{"intermediate_size": 2304, "tie_word_embeddings": true, "optimizer": "adamw", "learning_rate": 0.000531, "beta1": 0.9, "max_grad_norm": 0.5, "schedule": "wsd", "decay_shape": "linear", "final_lr_fraction": 0.0, "batch_tokens": [16384, 32768, 49152], "max_seq_len": 1024, "dataset": "wikipedia_en"}
MLP neurons of a small language model. Each row is named by its layer, matrix (gate and up: input weights) and neuron, and shows model dimensions 192-287. Each number is 128 + 24 x the weight over its row's rms, rounded and kept within 0 to 255. A neuron's up and down rows have the sign that makes its largest values positive.
A block is one neuron, or neurons of one layer that tend to fire together. After each block is what it responds to, as a language model described it from the Wikipedia text at the highest values.

L4.gate168 [118 141 135 107 123 117 163  93 111 116 114 141 123 146 123 121 181 135 137  97 115 154 117 153 179 138 165 185 134 142 161 157 165 110  94 145 122 159  78 108 155 132 110  98 120 147 154 145 107 136 116 163 140 121 151  84 154 126 153 138  78 168 141 136 133 123 114  88 132 135 151 137 111 129 129 112 178 102 154 112  88 167 131 107 113  78 121 158 104 131 124 120 123 126 120 121]
L4.up168 [107 169 143 126 141 113 146 117 123 144 142 150 107  97 136 117 163 189 143 121  98 166  87 146 157  90 124 103 118 124 143 101 165 127 135  98 111  77 120 110 109 155 138 101 110 133 146 128 102 118 145 140 130 132 118 108 136 137 108 159 100 130 141 100 133 214 143 125 184 144 142 132 100  86 138 128 156 119 107 104 162 155 146  64 128 117 132 112 146 158 117 112 115 139 123 128]
L4.gate201 [ 97 120  99 116 117 133 154 156 101 147 126 116 124 149 116 123 144 146 151 113 160  99  82 132 159 125 139 132 151 113 141 156 137 122 147  91 146 157 123  76 140 144 110 105 139 114  93 138 181 103 101 146 111 180 131 117  98 138 153 104 117 105 105 104 121 133 136 105 145 131 141 145 134 131 117  66 162 102 155 132  56 197 136 138 124  99 132 106 143 144  97 103 139 128 120 138]
L4.up201 [139 133 121 126 162 132 150 131 102 123  75 108  96 149 117 101 146  85 142 120 143 122  82 173 142 112 158 117 143 142 131 135 126 161 141 122 122 132 100 114 122 126 109 108 134 157 137 133 113 128 150 139 115  95 129 149 165 109 117 114 112 132 144  95 128 131 142 103 106 127  89 122 116 113 151 111 175 120 106 102  80 151 138  93 148 132 117 142 137 123 156 137 138 141 123 199]
L4.gate684 [136 114 112 132 141  77 130 153 138 117 129 120 143 143 142 123 159  62  97 151 112 123 113 117 112 152 120 136 131 155 152 146 126 117  84 133 143 148 124 143  88  71 104 127 103 141 120 156  90 141 174 116 157 138 126 168 128  74 142 116 127 160  98 127 108 136 109 123 143 151 114 158 126 160 101 157 150 106  98 134 130 119 140 171 141  91 118 159 147 161 157 154  78 165 105 146]
L4.up684 [166 147 109 122  97 153 101 118  95 107  94 142 105 125 127 126 112 108 149 123 133 104 118 139 136 142 153 104 144 123 135 124 125 123 104 144 174 113 114 121 117 121 107 158 137 146 134 120 144 129 167 118 122 135 154 134 138 119 130 127 142 124 156 114 108 155 122 114 103  96 139 142 140 108 123 136 148 138 125 105 129 134 115 135 147 159 182  92 123 146 101 137 118 115 136 112]
L4.gate687 [132 102 128 138  91 125 125 152  83 135 116 177 113 115 158 161 116 154 113 155 136 119  97 115  89 139 138 157 129 112 115 120 136 142 122 130 139 128 136 144 146 138 122 148 143 142 120 100 153 138  94  88  86 135 157 110 128 103 124  86 141 104 113 154 167 159  98 168 124 116 126 137 121 131 118 140 107 103 156 118 147 152 131 110 107 116 141 130 121 151  93 145 134 134  87 139]
L4.up687 [ 84 141 112 101 133 151 148 190 144 164 168  91 120 130 139 128 157 109 122  87 136  98 148 119 139 140 161 167 122 165 126 112 151 135 102 134 111 140  99 133 164  88 150  73 135 109  70 117 115 132 145 138 128 105 123 146 145  90 129 118 122 157 137 155 134 118 110 123  95 127 139 128 163 159 107 114 151 176 180 124 159 128 109 160 118  90  89 118 127 121 143 128  96 109  96 133]
L4.gate744 [176 139 117 171 131  93 140 131 101  97 115 113 105 145  94 155 132 118 167 144 160 103 143 111 142 173 154 128 146 137 158 124 159 143 106 108 106 150 126 126 155 145  75 141 162 127 124 152 138 133 130 110 144 122  88 120 125  87 110  98 175 132 163 114 133 137 106 145 138 139 123 135 180 117 102 117 118 131 123 120  96 133 118 141 125 171 111 120 137 170 120 156 107 168 165 122]
L4.up744 [130 127 143 110  96 107 113 142 112 173 105 126 188 124 147 101 119 139 120 153 130 129  71 146 132 117 122 184 139 185 180 136 134 149 111  86 130 191 140 101 130  79 120 138  90 169 128 185 159 119 119 171 136 107 113 130 131 116 159 119 154 144 134 110 148 125  73 120 111 138 113 141 144 142 131 141 138  89 139 130 107 176 121 101 131 152 153 132 138 145 156  98  99 113 133  87]
L4.gate1096 [137 176 130 132 124  95 149 122 172 137  84 142 118 160 105 111 170 141 117 132 137 136 119 120 102 141 129 168 190 123 127 124 155 144 153  69 134 149  88 125 119  75 108 113 133 100 126 105 115 149 125  98  82 114 136 108 135 129 121  76 135 114 116 153 128 125  97 137 118 106 129 138  95  98 127 143 109 124 111  90 165 138 106 111 150 134 126 131 124 151  69 111  84 172 132 151]
L4.up1096 [144 148 190 111 156 118 150 148 134 114 136 133 118 126 169 122 148  99 140 158 143  96  82 164 122 120 139 168  94 128 162 135 130 144 110 130 115 146  87 132 158 154 112 128 134 139  77 174 133 129 109 126 139 112 152 143 122 121 160 121 138 139 111 130 130  92 150 116  82 110 134 122 185 128 165 102 149  67 123 115 140 117 130 114 102 157 134 163 119 123 126 121 131  94 124 126]
L4.gate1340 [114  98 152 137 116 109 115 144 144 109 144 128 158 163 162 140 106 143 139 167 147 120 101 124 143 126 152 143 130 155 135 140 130 129  98 133 115 133 141 154 139 145 119 142  66 122 140 132  99 139 110 131 119 123 117 148 153 131 122 123 154  99 139  97 115 124 118 134 120 124 142 173 157 126 184 109 128 103 131 122 113 175 144 111 113 115 130 126 118 125 112  94 105 117 128 128]
L4.up1340 [136  83 148  99 135  94 120 128 136 141  84 143  98 153 180 164 121 171 148  87 130 153 142  90 148 136 161 169 170 118 150  87 144 149 128 103 115 130 124  75 178  81 159 136 101 129 113 112 124 125 130 147 120 120 102 146 111 112 121 131 137 171 107 122 121 148 139 121 121 169 127 167 148 147  90 142 111 139 151  90 137 115 158 102 123 148  88 125  81 124 113 141 117 127 154 106]
L4.gate1480 [127 156 143 137 121  93 153 152  95 110 130 124 108 136 118 177 144 134 111 142 118 141 103 132  88 116 106 116 129  98 152 117 125 114  78 118 120 153 121 120 123 131  99  90 121 154 112  81 110 138 140 141 100 150  88 121 133 132 146 109 160 153 144 142 122 119 129 110 118  95 164 141 135 108 143  97 151 114 128 116 181  90  67 130 117 147 125 141 102 178  95 139 124 161 112 117]
L4.up1480 [141 148 141 163 119  97 102 106  94  89 110 141 166 151 141  99 126 120 172  85 121 146 128 121 120  88 139 125 102 149 125 121 160 138 102 117 147 120 111 101 166 131 134 127 147 112  97 135  91 119 138 100 102 121 159 132 116  81 131 150 155 125 165 159 119 138 130 125 142 128 109 132 127 120 128 129 111 144 135 191 138 142 119 126  96 144 134 126  91 170 152 143  95 111 116 124]
Responds to: Relative pronoun openers

L6.gate353 [134 136 115 114 136 112 107 173 129 108 162 122 175  93  68 137 106 109 170 150 125 126 133  90 159 172 145 151 144  92  86 123 155 141 159 113 155 123 126 137 125 114 109 135  97 126 132 141 130 141 109 104 128  92 143 164 132  85 120 141 121 119  93 124 147 145  95 110 126 124 190 149 104 107 121 139 155 147 127 110 178 149 134 134  84 145 120 107 163 133 108 107 156  80 109 106]
L6.up353 [105 112 142 104 140 110 128 115  95 170 159 124 124  98 134  83 138  93 127 119 141 106 134 131 145 110  95  85 145 128 120 125 137  86 120 151 167 126 133 116  99 109 167 141 125 160  95 119 130 175  96 135 158 118 156 134 101 101 152 140 182 107 156  92 125 145 155 105 112 101  99 121  90 144 162 126 142 116 148 150 155 113 144 123 157 129 146 147 135  92  91 117  89 131 113 162]
Responds to: Entity-description years/nationalities

L4.gate206 [135 131 129 140 153  81 117 150 110 138 154 150 138 140  76 141 127 134 110 120 127 106 116 111 130 166 152 118 163 112 149 103 109 148 120 129 139 114 127 126 109 120 104 124  92 129 108 132 133 164  84  99  94 138 149 118 133 114 114 106 149 153  78 123 160 104 154 119 113 118  97 111 159 114  88 143 166  75  96 113 113 162 122 126 155 137 133 100  74 153 146 135 157 124 136  96]
L4.up206 [141  90  95 128 101 149 135 119 139 101 157  98 138 171 117 162 140  90 160 127  96 140 114 115 136 147 107 115 123 118 139 167 134 175 141 134 132 152 100  87 122 146 105 104 140 117  97 129 128 137 154 121 142 112  87 101 147 166 133 159 123 150 136 132 140 125 130 173 146 153 149 114 107 122 153 125 104 165 114  98 128 118 133  70 165 106 130 167 125 103 127 133 126 162 136 144]
L4.gate274 [ 94 149 138 152 156 107  89 108 133 131 137 157 104 111 132 124 119  98 105 151 129 135 112  98 164 159 170 127 106 140 121 135 151 132 165 139 110 103 101 118 119 106 154 129 118 142 148  92 126 155 156 109 146 101 102 161  58 136 150 126 157 122  86 108 103 132 117 104 132 148 134 105 123 152 131 111 118 144  84 114 146 112 140 106 121 145 148 114 134 109 138 163 157 129 178 135]
L4.up274 [114  96 152 152 141 134 101 161  98 125 107 128 103 137 123 143 165  85  60 148 121  75 159 143 116 101  99 124 105 139 121 103 110 129  89 109 153 147 109 102 108 124 132  97 126 141 134 123 132 114 136 152 148 128 142 130 132 125 120 129 118  68  90 128 108 117 153 116 128 156 160 145 128 178 139 148 192 158 120 143 182 164 117 110  83 137 128 149 138  92 143 112 182 171  81 151]
L4.gate677 [101  70 127 131  90 127 108 115 108 132 153 159  81 115 154 130 121 147 122 127 130 139 138 126 143 130 136 162 115 102 139 134 128 130 114 128 179 114 140 128  42 117 144 137 146 104 170  80 140 131 134 129 124 143  94 156 138 157 119 105 129 106 122 134  96 147 155 114 140 133 211 158 174 108 129 145 115 105 102 102 143 159 115  85 139 101 130 128 147 108 159 109  93 118 129 126]
L4.up677 [165 154 127 143 111 134 148 154 112 161 100 148 135  66 167 151 107  86 169 129 144 145 134 122  98  93 123 162 117 117 116 145 109 127 122 159 117 125 141 155 105 114 152 113 149 118 117 135 131 103 104 110 107 137 145 142 142 133 158 175 159 130 112 128 127 178 170 146 109 150 115 123 124 102 119  82  85 140 125 168 115 149 112  98 152  83 145  89 181 144 160 106 111 118  98 119]
L4.gate788 [149 158 162 157 149 159 101 127 135 125 109 141 124 134 137 120 137 100 158 137 110 115 168 137 130 154 161 147 157 115 124 111 111 116 102 159 121 153  79  91 124  95 132 144 130 159 139 173  97 160 125 128 155  71  96 131 156 110 159  66  98 171 121 145 109 131 135 122 119 152 163 152 141  80 141 173 162 118 104 132 137 147 151 106  89 124 175 151 137 126 111 195  43 151 135 133]
L4.up788 [168 148 154 145 112 126 123  91 140 152  82 131 127 132 109 144 143 123 160 150 107 137 138 146 121  90 144 130 106 102 180 129 154 135 170 151 159 140  98 142 112 113  95 147 164  96 103 120 150 154 111  95 132 127 153 152 121  99 139 150 144 103  87 142 128 166 121  92 111 114 166 120 155 135  92  66 135 102 107 132 151 150 130 149 122 129 151  88 133 129 153 127  62 150  92 112]
L4.gate1482 [150  99 101 119 126 102 124 136 124 112 122 110 142 173 129 147 116 144 127  85 133 146 147 105  98 135 127 106 179 107 132 142 149 114 148 135 159 154  91 105 135 120 123  76  85 137 115 135 125 142  96 115 152 111 129  88  94 178 117 119 135 141 152 167 149 181 163 134 149  95 150 155 124 135 126 116  87 117 138 121 107 119 166 137 150 128 122 120 131 117 111 128  92 119 115 113]
L4.up1482 [133 102 117 158 175 124 143 124 133 133 192 137 160 139 128  91 140 114 131 128 132  92 112 143 131  95 102 129 147 128 111 119 115 126 168 142 144 119 122  93 129 163 103 130 124 133 114 150  94 129 118 127 138 146 176 125 165 127 160 143 118 112 157 140 133 102 141 126 100 125 110 134 137 129 122 147 130 119  89 128 132 106 106 124 121 124 125 136 136 144 122 155 168 101 130 120]
L4.gate1531 [ 69 120 100  91 129 128 132 134 152 133 112 123 112 145 116 116 132 124 120 135 124 103 114 142 146 110 129 139 143  68  83 130 119 135 112  92 125  54 103  88  88 129 113 145  80 162 154 159 106 138 124 134 113 143 151 114 135 132 122  88 123 159 105 152 160 170 107 137  96 158 144 119 163 129  72 133 124 148 117 104 132 136 161 123 147 130 146 139 143 138 160 124 177 130 109 106]
L4.up1531 [171 107  99 108 175 127 131 162 137 134 134 137 136 162 141 163 159  99 126 107 150 150 157 110 142 136 126 103 146 152 138 165 168 111 133 103 133 146 134  91 106 127 186  94 116 144 134 195 124 130  86 124  98 152 156 144  61 160 148 128 164 117 119 115 129 136 113 109 158 108 128 111 145 171 144  91 130 125 103 124 126 135 118 140 111 149 134 138 159 123 137  84 122 118 113 194]
L4.gate1597 [141 133  95 126 154 122 124 122 164 141 141 152 137 137 115 143 154 116 142  97  82 131 138 142 154  97  84 130 143 147 100 112 113 150 133 126 143 113  68 120  91 118 145 117 133 117 114 119 121 148 124  98 142 134 104 125 127 143 132 107  82 108 110 105 136 107 123 115 176 171 175 129 137 173 126 103 129  71 101 157 157 150 104 104 164 124 141 145 150 131 173  96 120 155 122 118]
L4.up1597 [130 114 108 108 130 146 131 141 109 143 160 131 122 157 155 121 113  98 126 156 130 102 117 140 129 136 163 106  94 110  96 145 120 162 125 116 154 128 127 179 120 179 162 150 119 121 116 103 184 118 130 144  93 121 149 141 125 130 168 126 144 153  99 117 145 123 143  95 121 160 136 118  98 134 103 122 149 138 128 121 132 151 125 144 151 110 136 112  95 114 153 167 129 120 137 177]
L4.gate1957 [120  97 156 121 109 128 121 110 129 100 129 137 128 144  76 122  99 128 129  97 130 115 121 156 109 167 164  94 176 106 137 124 149 147 163 111 162 167  72 114  94  86 133 137 132 188 121 108  95 150 161 105 120 127 165 130 155 135 117  86 157 104 141 142 157 124 110 120 119 132 169 152 133 152 132 134 140 106 108  68 147  87 125 124 157 133 114 114 118 171 142 158 132 129 112 101]
L4.up1957 [134 129 110 137 127 123 123 139 134 104 188 101 122 114 130 133  96 170  97 110 100 135 147 157  92 106 148 123 131 150 101 174 167 156 167 110  99  91 131 118  89 146 114 124 124 117 109 105 131 112 114 138 160 107 133 121 134 139 118 112  85 100 137 146 116  95 188 114 105 111  83 124  96 100 107 129 126 145 101 130 133 134 159 101 140 118  93  90 151 129 170 126 107 138 149 101]
Responds to: Occupation-list joiners

L5.gate130 [134 171 128 153  83 112 124 138 117 129 101 154  84 112  70 124 122 100 117 128 130 159  97 105 123 166 113 114 123 100  85 108 125 119 132 127  92 129  73 139 112  97 188 159 111 149 209 114 146 162 131 128 117 174 164 118 144 147 132  90 145  85 136 136 137 135 116 142 134 143 135 136 136 120 113 135 157 115 118 121 152 141 132 146  83 127 120 144 132 107  98  86 115 116  98 129]
L5.up130 [115 138 102 140 107 105 146 112 107 159 132 120 153 104  95  85 145 139 111 164 123 114 132 113 137 129  72 114 122 107 149 177  92 124 148 153 119 153 122 158 119 143 137 145 187 117 137  98 140 135 106 138 150 147 108 208  76 105 116 118 119  97 118 140 130 114 108 160 112 119 147 143 147 126 146 153 126 110 118 128 160 152  97 108 134 141 165 104 144 139 135 130 163 134 115 123]
L5.gate236 [120 139 129 112 147  91 127 134  72 100 108 160 117 138 143 101  94 101 126 109 155  84 146  94 125 104 105 176 133 136 144 110 118 111 128 144 141  92 108  94 133 117 164 118 108 138 166 137 128 144 113 153  98 164 138 172 153 145 172  99  92 132  91 128 157 127 118 152 123 155 152 152 105 112  75  86 124 139 150 122 132 144 130 116 125 146 138 108  98 145 101 180 163 113 114 155]
L5.up236 [118 190 130 106 124 105 137 143 129  95 108 151 111 135 141 180 118 167 133 171 140 169 111 158 112 117 118 137  61 132 173  97 112 174 158 100 116 123 124 126 133 119  99 154 115 118 131 102 167 116 134  97 109 115 150 117 165 108 101 105 109 100 143 107 140 122 143 156 128  76  98 164 131 150 154 149 166 126 151 133 158 117  93  85 147 114 142 122 121 118 123 158 145 140 147 144]
L5.gate531 [152 124 112 129 108 153 131 171 114 113 123 144 125  91  94 113  87 147 113 145 161  89 133 138 129 134 108 121 103 156  85 107 120  92 164 127 140 117 114 150 126 156 113 156 146 148 152 124 134 125 117  99 171 142 133 112 131 131 126 133 108 150 145 115 141 147 142 121 114 143 123 138 138 133 146  94 132 120 125 119 132 128 123  84 112 132 127 174 117 133 103 119  94 157  95 180]
L5.up531 [121 124 109 126  72 129 179 148 138 147 120 113 127 131 163 161 143 122 125 180 147  72 150 109 157 136 145 131 143 143  61 147 123 132 139 134 104 177 165 136 110 122 159 130 119 151 119 122 146 147 139 101 130 135 144 170 105  95 144 130 172 142 110  88 135 140 149 128 129 124 115 123 162 123 118 135 149 125 117 142 182 144  83 121 117 143  96 129 157 138 106 159 163 174 117 144]
L5.gate885 [126 116 116 123 105 117  83  88 140 144 144 153 134 171 114  97 119 171 139 154 103 138 136 158  96 113 139 151 132 136 146 150 130 127 129 126 129 139 141 122 121 132 122 136 128 165 134 124 109 153  97 145 123 140 168  60 120 176  55 127  75 168 104 129 135 174 129 139 164 149 141 133 142 135 154 139 145  86 146 121 139 155 156  59 141 101 131 116 123 105 173 139 118 151 138 171]
L5.up885 [113 116 122 128 113 118 122 140 168  86 137 140  90  63 146 123  96 109 103 183 130 113 141 126 138 150 167 157 138 107 139 185 150 109 118 139 119  78  79 126 113 100 189  93 139 130 132 122  97 140 132  91  94 135 108  92 106 131 152 110 170 114 132 156 114 185 174 101  73 153 145 112 136 134 131 127  70 141 138 165 114 181 100 122 153 137 113 161 107 128 150 127 117 123 132 173]
L5.gate1220 [128 134 147  84 175 150 150 112 130 112 158 133 106 119 160 122 101 119 137 131 173  65 120 150 158 171 117 130 111 135 143 101  77 116 101 110 115 102 115 115  99 144 134 141  85 147 143 113  93 181 147 103 126 153 147 149 177 134  96 132 170 118 138  90  95 114 135 152 125  99 150 159 132 140 116 134 150  99 136 143 151 155 177 132 116  95 171 124 136 156 120  96 120 102 139 132]
L5.up1220 [164 167 126  98 122 162 153  94  87 145 142 102 128 134 125 116 134 145 137 125 135 130 124 139 131 150  99 126 151 168 131  94 139 105 107 116 165 160 106 126 187 122 152 134  71 206 121 108 159 118 103 106 152 161 122 156 106 129 148  91 146  91 103 138 136 147 108 114 129 133 142 152 113 133  92 110 124 123 146 149 157 104 123 127 107  98 117 172 135  95 103 124 160 115 124  98]
L5.gate1269 [105 184 132 103 102 160 120 118 129 125 130 201 149 124 127 123  78 122 122 119 157 126 163 106 144 121 157 131 177  98 133 138 120  79 161 153 112 110 115 129 160 102 147 120 145 113 130 147 148 172 141 115  95 128  87 146 142 120 117  86 152  84 122 133 149 143 126  88 102 138 142 165 123 150 113 109 138 112 122  72 133 129 132  69 128 143 109 136 108 108 132  94 145 120 117 153]
L5.up1269 [120 131 129 126 143  98  79 135 118 118 131 140 156  97 106 110 133 135 117 138 161  99 146 153 144 121 129  89 108 105 102 140 113 103 123 131 124 128 130 118 150 177 129 147 115 160 118 135 172 120 132 139 149 111 164 106 175  94 118 176 141 111 142 138 114 135 162 129 135 120 125 124 118 108 122  97  99 148 142  94 151 116 121 132 110 116  99 109 112 102 158 146 160  80 103 159]
L5.gate1428 [120 149 112 135  90 108 163 129 109 121  91 143 121 124 130 138 146 136  98 170 146 107  99 145 105 157 101 135 103 113  79 138 107 128 105 140 167 143 166 153  83 114 141 144 118 163 138 110 126 116 151 126 133  95 142 129 122 130 139 132 150 115 149 169 118  92 159 108 141 119 137 143 170 141  76 123 146 132  63 151 117 127 141 136 116 116 142 129 164 174 124 123 154 133 184 127]
L5.up1428 [126 137 149 142  80 145 162  97  98 119 122 139  97 144 121 104 137 158 149 120 128  82 156 152 141 121 131 138 128 131  91 148 149 157 116 144 132 118 103  97  68  56  99  77 132 120 124  53 149 142 108 174 138 144 112 152 121 172 156 113 153 152 128 148  98 130 112 116 149 148 160 117 145 119 117 113 117 116 110 119  84  88 107 116 144 153 163 104 146 137 135 161 137 108 147 120]
L5.gate2085 [113 163  96 176 165 157 152 104 102 154 111 135 137 119  95  96 118 129  80 143  73 118 121 137 146 141 101 110 139  98 118 160 109 150 138 168 132 118 111  99  88 121 143 160 136 172 150 140 140 150 161 133 138 191 130 138 140 156 111 133 134 138 138  90 114  96 133 189 112 158 103 136 115 130 157 151 121 122  59 124 146 132 130  64 121 127 148 128 108 128 114 113 149 146 125 118]
L5.up2085 [ 86 131 139 120  97 147 141 116 112 131 140 139 120 138 142 128  83 119 128 152 129 137 123  96 160 156 140 117 107 128 116  95 154 125  98 162 125 157 121 117 118  86  95 144 131 127 135 126  91 167 148 111 133 142 153 177 165 117 125 136 110 145 119  96 122 135 112 123 104 125 116 120  91 162 119  81 105 117 139 151 154 161 122 125 144 111 158 122  79 125 137 120  97  92 129 139]
Responds to: Occupation list connectors

L6.gate465 [139 120 151 157 111 185 109 101 122 100  99  90 135 173 140 164 107 110 118  95 128  79 124 142 129 167 134 116 146 154 145 139 118 143 136 146  80 102 131 137 100 130 149 103 156 140 154  98 139 132 171 125 106 110 101 126 161 127 120 144 107 107  88 104 122 181 127 147 123 143 133 169 169  84  77 122 127 116 148 138 133 141 173 102 116 125 110 113 154 137 106 126 118 171 118 127]
L6.up465 [156 120  84 108  82 133 108  93 123 105 140 112 132 119  97 168 108 110 128 108 122 151 102 109 142 119 118 104 139 170 136 145 131 133 132 165 163 103 110 106 153 103 137 137 138 134 165 169 116 148 120 123 140 128 128 101 112 128  75 153 112  84 120 137 114 115 133 128 117 117 145 126 145 157 169 125 136 130 130  90 135 174 117  96 119 122 150 172 153 151 126 128 107 131 150 108]
Responds to: Generic person/entity nouns

L5.gate5 [139 147 132 186  72  87 106 138 146 132 123 136 153  70  99 119 126 144  97 143 112  89 112 115 156 134 146 159 111 139 185 117 136 135 143 115 124 142 133 104 192  92 115 130 140 122 157 103 121 160 121  99 141 156 108 135  92  86  85  63 121 103 117 127 114 108 111 155  91 161  90 134 108 145 155  86 123 114 143 100 117 122 131  96 152 115 100 126  76 143 114 137 121 165 126 134]
L5.up5 [131 107 127 109 116 111  93 139 129 122 137 104 144 150 181 154 152 153  98  67 101 133 140 125 158 157 144 120  94 107 123 114 118 133 105 130 130 104 138  97 135 123  96 125  98 149 125 165 101 138 165 113 155 172 125 101 125  66 134 135 163 110 105 118 125 144 127 142  94 173 181 141 126 117 171 148 141  79 108 113 140 143 134 149 168 112 137 142 113 131 163 181 119 132 146 139]
L5.gate135 [146 121 157 117 123 101  95 147 151 153  93 123 147 144  98 154  86 141 158  97 101 108  96 163 111 158 117 109 174 180 121 139 135 112 137 151 144 125 118 109 106 127 141 132 105 152 112 143 138 130 120 108  83 128 113 140 114  80 134  73 140 116 124 147 138 106 141 159 111 152 141 130 119  97 111 133 130 121 129 121 156 135 129 101 108 138 126 153 130 138 123 115  97 185 148 102]
L5.up135 [148 147 110 152 125 139 108 114 137 131 160 126 121 126 107 137 135 131 133  91 136 105 139 138  92 126 164 135 153 156 135 133 108 142 161 147 137 137 101 133 169 121 168 109 149  94 114 125 126 151 163 158 131 111  81 147 176 101 164  71 111 122  93 130 101 145 115 130 109 148 127 192 136 101 134 141 157 128 117 161 118 173 156 128 112 114 165 136 137 141 114 164  94 156  93 136]
L5.gate233 [163  92 149 122 105 111  98  98 139 123 139 172 122 146 144 117  87 108 107 155 151 104 144 147 127 164 151 123 128 104 113 125 128 146  92 126 118 162  67 126 133 168 117 150 100 193 101 145 157 147 139 146 110 144 134 115 129 123 108 162 150 104 142 178 133 165 130 141 133 117 162 137  71 108 132 145  98  60 153 122 127 129 188 155 127 171 136 134 136 140 123 160 148 144 169 145]
L5.up233 [103 141 128 135 131 124 100 111 167 110 110 116 130 122 134 137 113 108 114 100 114 158 133 136 135 143 117 103 154 106 188 120 132 125 149 106 190  75 138  90 136  94 159 116 108 141 108 127 144 157 130 111 175 148 137  92 136 143 122 131 133 138 102 130 116 157 125 137  91 104 141 121 154 136 142  80 143 111 170 115 114 103 153 103 152 153 143 121 110 165 139 141 113 113  87 122]
L5.gate682 [114  97 130 118  99 140 148 107 106 140 103 157 134 186 114 159 101 145 113 111 136 129  92 147  68 178 167 121 103 132 112 159 122 127 153 112 121 124 100 119 139 113 111 145 150 103 143 127 142 115 147 116 113 140 111 117 120 125 127 128 172 121  89 130 116  88 102 137 131 170 165 160 172 103 130 112  87  82 124  71  79 127 146 129 146 134 109 139 113 178 133 131 131 133 147 117]
L5.up682 [134  84 103 119 140 168 128 131  90 123  93  95 160 129 139 107 107  84 110  85 144 157 132  82 148 133 132 115 152 160 102 111 158 105  88 128 118 125 143 102 126 138 119 122  82 132 168 160 154 111 138 126 127 130 132 157 139 115 116 108  93 129 103  99 120 103 101 144 160 152 148 127 195 143 142 122 115  96 116 115 175 102 108 129 146 119 143 131 147 130  96 123 132 130  79 123]
L5.gate1208 [120 127 143 131 137  94  95 156  91 142  91 135 161 126 139 114  85 124 120 110 123  66 155 152 131 135 136 133 134 100 140 109 108 140 122 140 148 139 159 184 124 118 155 116 159 168  99  84 138 143 143 151 109 125 154  86 117 145  95 120 108  97 153 141 135 120 162 145 126 151 137 133 106  64 123 106 132  87 137 160 112 135 180 112 168 114 125 109  96 143 131 184 109 115  95 133]
L5.up1208 [128 159 140 115 156 149 121 150 101 102 110 116 122 124 147 144 107 150 138 113 115 139 159 120  98 143 126 124 118 113 122 132 149 125 102 132 131 125 130 122  82 126 107 162 134 112 125 151 179 116  98 131 105 154 102 135 125 132 126 110 106 121 105 160  78 174 180 131 109  89 171 133 149 151 132 147 108 135 145 120 137 148 119 151 100 179 106 152 125 144 112 125 133 128  95 106]
L5.gate1422 [157 160 142 111 133 179 123 136 114 148 144  98 137 157 146 153 120 121 142 131 120 125 116 101 143 144 124 135 115  86 107 164 114 139  80 103 128 151 116  95 156  98 104 101 145 147 128 115 164 138 103  87 134 126  97 117  97 124 124  97 135 109 139 160 108 151 161 177 133 133 117 141 134 129 129  90 144 108 113 165 114 149 143 131 164 129  92 191 148  88 125  84 119 129 131 115]
L5.up1422 [100 168 157 113 134 108 126 107 113 139 151 119 151 151 125 169 107 115 148 113 140 119 155 112 159 143 144 111 174 102 116 127  85 122 119 130 126  26 105 129 149 142 119 124 131 134 133 129 106 145  76 103 114 128 149 159 116 129 117 124 165 122 116 102 165 152 115 133 104 138 119 151 109  94 136  85 146 117 147 155 111 148 123 198 168 176 178  75 135 166 162 125 140 118 124 117]
L5.gate1773 [107 164  71 131 143 113  93 119 174 125 124 116 159 153 115 143 110 141 133 134 138  82  77 114 135 144 157 129 120  95 125 132  92 106  96 117 191 130 126 114 130 154 116 126  99  95 134 111 131  99 115 126 132 158 146 126 165 122 120 114 154 147 115 172 145 147 130 146  66 163 102 146 119  93 124 137 126 120 153 130  98 151 185 145 162 128 123 122  87  95 119 138 182 140 127 113]
L5.up1773 [130 144  94 138 125  96 135 122 108 102 188 123  92 168  88 127 122 108 100 107 143 124 146 102 123 118 114 161 100 122 149 146  85  98 137 178 106 113 117 137 146  82  85 122 119 104 140 145 135 103  84  82  97 127 123 161 141 176 151 123 172 157 112 142 110 149 101 118 156 115 143 110 139 146 112 128 108 144 110 159 156 147 151 167 153 154 143 169 132 178 133 140 104 130  78 165]
L5.gate1939 [145 172 142 163 114 150 116 114  89  84 125 165 127 140 133 146 121 114 128 153 153  74 131 158 124 120 147 142 166 119 173 120 146 110  92  82 121 126 131 136 142 133 153 134 102 125 109 155 137 129 131 129  93 187 120 137 157 121 131 134 120  87 107 106 133 107 136 130 143 106 131 147 125 142  71 115 118  90 132 112 121 121 143 101 125 119 121 172 110 145 128 137 135 183 104 145]
L5.up1939 [132 122 146  87 119 122  94 139 159 105 142 109 130 131 107 123 120 157 143 129 105 144 149  86 136 118 123 127  99  80  95  98 118 177 141  97 180 154 150 118 110 166 174 146 146 114  64 117 120  93 133 143 146 104 118  91 102 166  86 119  92 125 119 115 202 127 130 121 127 126  99 137 115  97 117 153  90 123 157 156 106 137 153  85 104 149 128 136 108 150 125 127 138 146 148 133]
Responds to: Record-setter "to" infinitive